MLP neurons of a small language model. Each row is named by its layer, matrix (down: output weights) and neuron, and shows model dimensions 64-159. Each number is 200 + 30 x the weight over its row's rms, rounded and kept within 0 to 999. A neuron's up and down rows have the sign that makes its largest values positive.
After each neuron's rows, "raises" lists the tokens whose logits its output raises most directly, leaving later layers aside.

L6.down1262,250,165,198,187,200,205,251,220,193,120,133,223,213,246,189,175,225,219,227,176,195,192,228,158,249,184,218,240,218,216,195,214,210,199,233,159,214,215,185,198,150,195,203,199,170,214,232,235,200,233,186,157,177,171,182,242,250,152,246,199,218,163,183,251,200,200,213,198,184,196,156,231,232,227,207,158,179,216,239,171,236,167,225,190,252,192,264,197,165,175,186,254,183,180,213,202
raises: "w", "fo", "n", "'", "d"

L6.down928,130,220,274,222,256,168,223,198,161,196,175,169,171,194,198,197,183,163,219,191,188,227,194,168,259,162,156,169,171,196,195,186,193,191,249,218,189,189,214,188,200,174,184,277,163,168,200,191,191,190,217,230,216,211,210,232,156,212,198,199,253,182,225,230,161,198,166,218,184,195,232,203,162,182,204,193,169,205,183,161,182,215,209,204,177,237,181,219,202,189,153,184,223,173,225,232
raises: "or", "st", "ors", "ing", "ed"

L4.down972,196,173,212,202,206,175,197,228,210,222,177,165,183,172,169,199,192,238,186,197,211,217,211,259,169,213,203,205,171,202,230,208,215,184,191,177,191,228,169,347,243,170,180,169,185,237,212,168,249,176,233,148,217,193,222,201,169,185,227,216,229,186,196,244,189,262,211,177,199,224,286,203,242,176,227,170,242,175,245,156,238,129,214,232,182,185,205,204,232,195,172,219,236,166,197,238
raises: "s", "ides", "ulation", "oint", "osa"

L6.down1140,132,149,212,189,160,174,190,202,228,185,257,190,229,263,213,240,236,167,205,227,155,190,225,239,187,130,234,192,193,182,176,220,175,163,163,147,197,160,227,170,224,208,201,166,211,204,280,218,153,222,246,214,142,159,218,180,201,203,176,148,166,162,206,225,202,230,194,225,214,186,181,203,256,138,222,184,207,202,238,219,177,165,179,215,173,247,201,213,231,216,247,147,172,198,160,170
raises: "te", "tes", "tor", " Liga", "ti"

L6.down1158,245,199,188,149,205,119,218,211,175,197,227,187,225,190,230,155,187,210,187,295,235,210,193,160,225,191,196,162,210,200,250,221,188,160,148,229,202,209,168,183,239,199,180,212,241,247,203,193,207,228,219,248,200,194,207,184,185,185,199,164,171,202,229,223,173,182,148,176,184,167,199,226,183,198,174,248,204,217,231,225,183,184,181,223,165,181,180,186,215,198,186,129,184,209,157,260
raises: "ing", "ings", "es", "s", "mer"

L6.down345,211,217,227,198,214,169,165,201,166,182,266,137,136,144,151,158,199,264,164,212,203,198,209,181,191,195,247,210,204,200,211,185,201,185,222,151,199,206,220,203,173,229,142,138,203,190,198,213,187,151,197,219,191,165,181,152,218,208,191,210,205,139,199,151,153,246,192,201,168,160,248,194,186,239,256,221,193,142,222,204,209,170,216,238,208,208,190,217,198,214,171,238,169,209,206,229
raises: "rec", "s", "p", "hood", "ure"

L6.down1122,169,193,243,252,236,152,212,219,196,188,226,200,183,155,170,222,191,260,187,155,226,211,206,181,211,163,222,219,236,162,171,202,212,127,126,223,220,181,181,174,250,180,195,168,209,209,217,178,217,197,256,177,139,167,205,203,157,216,150,167,229,175,234,207,254,215,174,242,200,211,265,191,210,182,153,246,193,182,257,139,190,186,218,216,169,257,207,244,216,188,130,208,232,207,231,216
raises: "ing", "ed", "ivity", "s", "oto"

L6.down801,176,167,182,264,158,188,162,211,211,220,207,195,189,264,217,162,190,237,208,93,204,243,224,127,212,202,130,197,201,218,189,175,191,231,186,180,164,186,231,345,189,147,192,164,209,172,205,208,195,204,204,208,201,201,180,152,192,224,191,198,173,180,207,202,235,196,164,141,215,216,226,197,171,174,216,166,214,186,262,216,177,222,217,203,203,224,199,220,190,211,131,204,213,169,223,204
raises: "-", ",", "–", "/", "s"

L6.down1276,202,213,201,153,181,244,181,198,140,188,228,199,183,171,260,224,239,209,215,256,243,187,193,162,215,201,161,182,145,220,191,183,237,205,201,200,179,271,189,160,214,219,225,175,216,247,177,198,151,207,141,198,185,168,156,203,252,152,265,196,185,190,222,231,226,247,211,181,196,161,222,210,208,218,173,140,252,210,222,178,224,224,222,222,249,200,186,213,151,204,209,224,164,259,163,217
raises: "ctions", "val", "lla", "yl", "yle"

L6.down175,146,224,175,227,168,178,209,211,189,198,209,201,207,208,181,122,250,208,199,195,225,184,163,226,254,199,196,187,171,186,197,220,154,229,212,191,244,232,219,225,160,188,194,167,167,161,218,227,195,203,226,235,222,221,172,181,190,230,210,186,219,217,255,166,185,233,215,225,226,176,210,211,170,258,152,150,185,230,264,181,145,267,145,159,203,196,192,192,233,216,177,192,194,186,206,161
raises: "h", "e", "l", "es", "ng"

L4.down1268,193,209,209,235,216,195,176,169,270,202,187,235,198,167,187,130,201,219,193,135,200,230,221,216,224,207,147,171,192,149,210,147,224,262,181,222,170,179,199,260,151,176,178,246,175,240,190,225,213,159,195,288,207,178,212,164,164,215,188,172,218,184,208,158,143,204,169,197,200,244,170,139,205,230,193,187,258,213,221,195,193,247,226,212,194,175,182,215,203,201,207,164,204,170,236,170
raises: ",", " (", ".", "30", " or"

L6.down937,207,178,164,242,163,177,89,206,204,150,239,190,215,259,219,185,206,185,195,209,223,289,213,197,217,137,195,183,236,194,209,190,151,217,208,230,200,194,209,152,176,132,203,216,180,220,205,215,202,177,208,188,242,201,179,160,153,205,191,146,229,222,192,262,255,173,181,206,154,234,243,213,152,148,134,185,183,210,243,238,237,201,209,203,240,161,169,202,206,202,248,180,235,209,221,198
raises: "ota", "omer", "atic", "ote", "ators"

L6.down1180,201,180,225,215,213,207,187,207,205,192,224,178,168,193,195,161,153,174,206,189,176,234,194,275,167,180,198,228,247,186,150,167,187,231,162,213,193,179,206,107,212,214,262,176,262,228,167,259,226,180,207,180,222,229,201,268,204,314,215,210,169,197,198,197,268,238,203,139,195,180,174,201,157,164,187,217,205,203,203,168,171,210,212,187,179,229,238,205,225,204,145,211,196,127,158,157
raises: "ut", "uz", "urs", "uto", "urn"

L6.down1319,206,209,215,198,213,182,229,183,202,209,220,155,226,178,238,176,216,178,189,226,233,172,204,224,152,195,188,190,174,212,167,200,163,177,167,186,147,177,168,142,260,163,228,206,187,187,209,215,202,223,243,236,235,225,188,162,193,176,192,182,214,160,219,189,198,250,143,212,148,208,183,154,144,144,226,171,159,230,213,224,212,168,207,225,198,190,216,208,221,215,204,194,167,141,193,228
raises: "tes", "te", "ics", "ble", "tic"

L6.down0,203,242,216,205,201,240,243,189,233,187,231,114,183,239,182,181,180,237,205,169,196,213,229,208,188,209,187,209,248,177,206,210,157,264,200,192,153,190,201,310,211,195,159,154,189,198,207,187,190,184,229,239,195,236,184,151,186,201,216,184,205,250,220,207,222,204,150,142,216,200,224,207,201,229,226,186,211,164,162,203,212,252,170,219,215,189,173,162,202,197,264,215,142,237,186,202
raises: ".", "\"", "or", "and", ","

L6.down1039,247,196,186,159,155,206,179,173,179,170,183,149,181,182,209,207,214,212,146,208,207,209,171,161,210,204,248,152,226,247,208,237,197,232,220,137,187,209,170,152,177,121,252,132,172,205,192,166,177,196,224,216,196,194,236,166,107,178,195,232,170,270,222,234,194,243,179,210,227,233,218,211,175,180,173,184,127,249,178,255,149,210,181,180,178,235,204,150,156,192,160,215,193,245,215,208
raises: "t", "ts", "ti", "fic", "ze"

L4.down399,256,207,217,235,223,190,167,247,213,189,266,213,187,207,190,192,224,171,226,135,214,238,136,215,223,128,189,158,176,191,173,236,220,227,200,185,170,222,233,219,182,239,242,180,169,224,211,175,152,220,216,216,210,198,242,174,224,186,206,200,205,172,208,222,203,167,223,186,195,212,234,177,180,217,179,187,189,242,218,219,157,196,190,241,216,190,188,165,184,209,199,205,235,198,190,208
raises: "les", "lis", "ts", "le", "t"

L6.down1316,219,218,273,213,254,213,211,211,207,251,246,191,172,220,200,212,165,186,220,157,192,214,161,212,160,181,246,229,216,204,190,219,194,207,215,214,205,241,184,134,195,208,194,221,171,170,219,186,176,163,177,200,210,197,166,186,216,241,230,213,163,226,227,253,206,221,186,239,151,196,223,213,199,145,246,241,252,213,213,157,238,222,227,231,202,191,197,178,199,215,228,165,174,165,179,178
raises: "alo", "ology", "ado", "a", "ath"

L6.down783,195,189,182,215,171,185,147,231,165,136,187,203,214,192,204,214,168,133,252,272,157,179,246,227,155,197,322,185,182,190,188,144,162,219,247,189,195,255,215,204,182,221,206,293,182,222,227,202,216,122,194,236,201,243,186,209,209,214,230,219,232,181,211,286,220,137,187,228,201,210,208,224,194,194,140,189,215,202,264,172,165,185,231,193,198,217,201,181,183,272,252,212,185,236,194,156
raises: "on", "ons", "n", "ron", "od"

L6.down509,153,188,189,199,230,190,223,151,177,150,164,228,198,183,197,204,171,223,179,207,166,191,174,147,209,242,214,179,183,220,184,231,204,181,190,186,245,202,169,215,197,195,164,215,177,141,186,188,202,131,191,170,186,224,223,200,205,246,203,199,230,224,202,131,178,231,187,217,116,201,192,220,168,175,195,210,213,204,182,182,223,194,231,189,161,183,219,185,201,197,257,216,219,235,180,189
raises: "zing", "ty", "ude", "sm", "stic"

L4.down483,216,210,192,185,224,208,186,197,196,197,204,210,181,278,190,149,179,185,250,191,197,240,212,216,178,201,149,172,246,110,182,176,203,229,177,212,196,206,189,302,184,225,149,211,241,245,260,177,213,191,208,237,177,184,187,143,198,243,195,185,205,168,181,249,239,193,226,169,212,153,192,211,166,171,264,175,156,194,234,203,224,205,194,224,233,165,215,224,205,185,182,173,204,145,177,223
raises: ",", " and", "'", " are", "\n\n"

L6.down857,217,250,218,170,165,126,206,244,213,223,179,228,232,190,217,145,237,195,209,201,185,240,167,228,200,182,171,187,176,211,198,201,185,238,199,230,196,178,227,172,218,213,207,181,237,143,218,212,156,213,202,181,193,238,203,228,219,192,218,186,191,234,182,191,242,189,195,229,174,274,220,154,188,243,194,196,149,187,204,302,222,251,153,180,224,203,138,144,235,238,184,195,161,171,214,226
raises: "ering", "ered", "ers", "er", "down"

L6.down1179,236,209,254,196,221,162,189,219,232,185,152,182,174,212,245,140,253,206,189,145,197,175,190,197,179,182,241,158,213,202,210,230,210,179,231,220,215,168,231,178,181,173,212,143,193,197,209,240,231,183,195,160,243,90,226,189,123,226,192,250,171,178,172,200,182,194,174,259,167,232,215,150,182,226,173,229,163,206,229,196,111,193,201,214,227,217,192,194,210,192,107,203,221,256,182,196
raises: "ria", "rial", "rie", "ried", "r"

L6.down268,209,173,197,217,244,176,176,200,203,225,227,165,184,239,192,174,191,207,210,208,184,232,208,176,175,190,140,168,204,179,228,191,197,197,210,197,166,219,203,198,244,193,206,208,207,245,196,214,193,181,138,165,171,137,197,176,239,203,225,208,204,216,193,231,232,171,192,156,187,182,175,200,208,194,189,190,142,160,210,155,211,237,192,189,182,270,219,224,233,184,101,189,190,217,224,221
raises: "rs", "ć", "rm", "r", "nd"

L6.down1337,193,178,224,189,206,212,169,224,226,237,234,245,200,245,179,171,179,203,212,207,171,151,184,168,204,131,225,276,203,183,206,187,280,184,141,163,189,230,194,220,202,205,173,182,186,212,178,192,134,220,201,194,242,210,218,207,207,238,180,166,180,181,198,176,253,183,134,172,173,231,235,150,234,199,196,241,257,195,225,242,180,202,190,214,209,182,212,208,237,218,170,180,202,273,213,228
raises: "ris", "ted", "ting", "aling", "r"

L6.down631,170,201,231,228,189,246,231,224,218,184,189,239,186,242,192,244,109,194,228,214,178,200,200,194,204,207,178,156,209,182,173,215,193,222,224,205,185,209,197,245,203,200,212,290,234,215,221,212,152,192,182,150,141,189,140,169,231,165,178,172,169,241,160,198,195,266,203,222,216,155,170,227,212,249,151,152,198,159,226,238,184,255,170,191,179,144,178,229,191,164,167,160,167,240,208,214
raises: "bel", "cl", "qu", "tra", "ter"

L6.down663,194,214,166,204,245,229,217,144,189,209,293,213,218,216,193,195,197,188,182,232,172,184,241,143,252,169,200,216,245,207,211,180,213,172,225,199,187,228,269,184,233,157,165,218,194,215,201,206,215,171,188,203,219,189,191,196,225,163,179,215,209,192,221,172,227,148,180,186,217,225,206,200,217,199,181,216,120,197,194,198,183,224,201,158,218,220,235,205,158,163,248,245,156,138,237,242
raises: "y", "ys", "ft", "ky", " done"

L6.down1266,229,199,163,169,237,201,213,209,222,197,212,196,159,167,203,224,168,188,189,212,234,211,240,165,177,212,191,198,154,218,176,195,293,212,228,215,240,176,275,354,206,213,196,182,228,221,221,207,230,171,176,205,141,173,196,201,174,234,143,221,245,221,238,209,225,215,237,174,185,222,233,179,181,193,214,241,236,161,205,187,211,180,204,171,208,236,166,159,156,219,235,117,222,206,177,212
raises: "\n", "\n\n", "=", "\n ", " They"

L6.down757,234,181,211,106,226,218,243,145,254,197,177,195,193,229,220,206,195,177,251,238,252,219,188,256,183,195,177,239,229,183,216,200,167,173,161,251,208,194,141,217,161,187,178,160,165,191,227,294,193,191,280,256,249,166,234,181,176,227,201,171,214,193,176,162,188,244,184,184,148,242,220,184,240,186,236,240,267,222,181,190,198,177,198,196,167,178,236,155,176,235,214,204,178,176,239,106
raises: "al", "als", "alis", "ally", "acy"

L6.down415,251,214,200,201,213,187,161,246,251,190,228,190,208,206,201,203,172,207,204,195,184,206,202,179,186,172,215,175,177,169,180,208,191,193,177,218,154,193,180,162,199,235,136,142,225,195,238,167,211,238,193,215,231,215,202,202,233,175,202,229,171,198,190,182,248,192,198,196,221,193,222,216,178,180,168,190,165,215,229,170,184,199,180,219,206,228,233,179,208,178,167,207,218,210,217,211
raises: ",", " and", " (", ";", "."

L6.down905,215,201,130,219,217,227,200,171,212,181,188,226,162,206,218,216,175,199,192,210,224,209,193,223,145,211,220,221,173,271,177,182,255,159,175,188,196,144,200,117,174,200,192,187,244,204,147,177,183,223,209,219,169,167,214,184,188,220,218,153,268,174,211,125,183,213,257,201,241,191,219,238,199,211,174,186,220,186,153,205,203,169,223,215,227,230,230,158,160,190,203,200,204,191,185,190
raises: "una", "uj", "u", "uru", "ū"

L6.down1010,224,146,263,237,170,205,236,235,206,195,216,256,196,225,225,178,185,239,182,210,197,207,188,192,211,190,205,204,219,206,227,173,258,231,236,200,214,200,187,170,197,178,191,211,169,189,231,245,231,231,222,169,168,242,153,187,249,222,185,165,186,128,219,208,169,201,131,194,196,237,150,222,239,226,183,189,174,215,208,169,213,217,206,230,145,242,217,197,141,191,208,202,197,187,185,181
raises: "rey", "red", "rd", "im", "mar"

L4.down1094,186,140,220,165,237,203,204,201,193,144,222,209,181,140,277,210,233,206,193,245,189,157,210,215,220,222,199,227,222,192,210,200,126,217,189,242,202,201,191,234,217,152,205,193,165,201,217,193,208,208,228,195,186,175,187,203,156,169,223,227,176,161,267,159,221,159,207,214,144,165,163,222,222,209,192,189,204,225,214,174,243,129,183,240,203,195,240,216,211,194,122,262,192,154,173,230
raises: "ner", "te", "ically", " own", "r"

L6.down569,216,167,144,160,213,213,242,203,210,191,220,157,235,215,182,156,160,218,197,235,119,180,220,178,228,260,194,179,263,191,226,243,209,223,255,209,138,211,194,201,164,137,198,148,196,162,227,231,231,174,222,189,174,193,227,162,259,153,212,174,213,211,184,252,240,168,278,203,186,205,229,235,217,239,217,183,161,214,147,236,115,257,192,216,200,175,197,205,221,194,155,197,207,206,200,139
raises: "l", "r", "rm", "d", "m"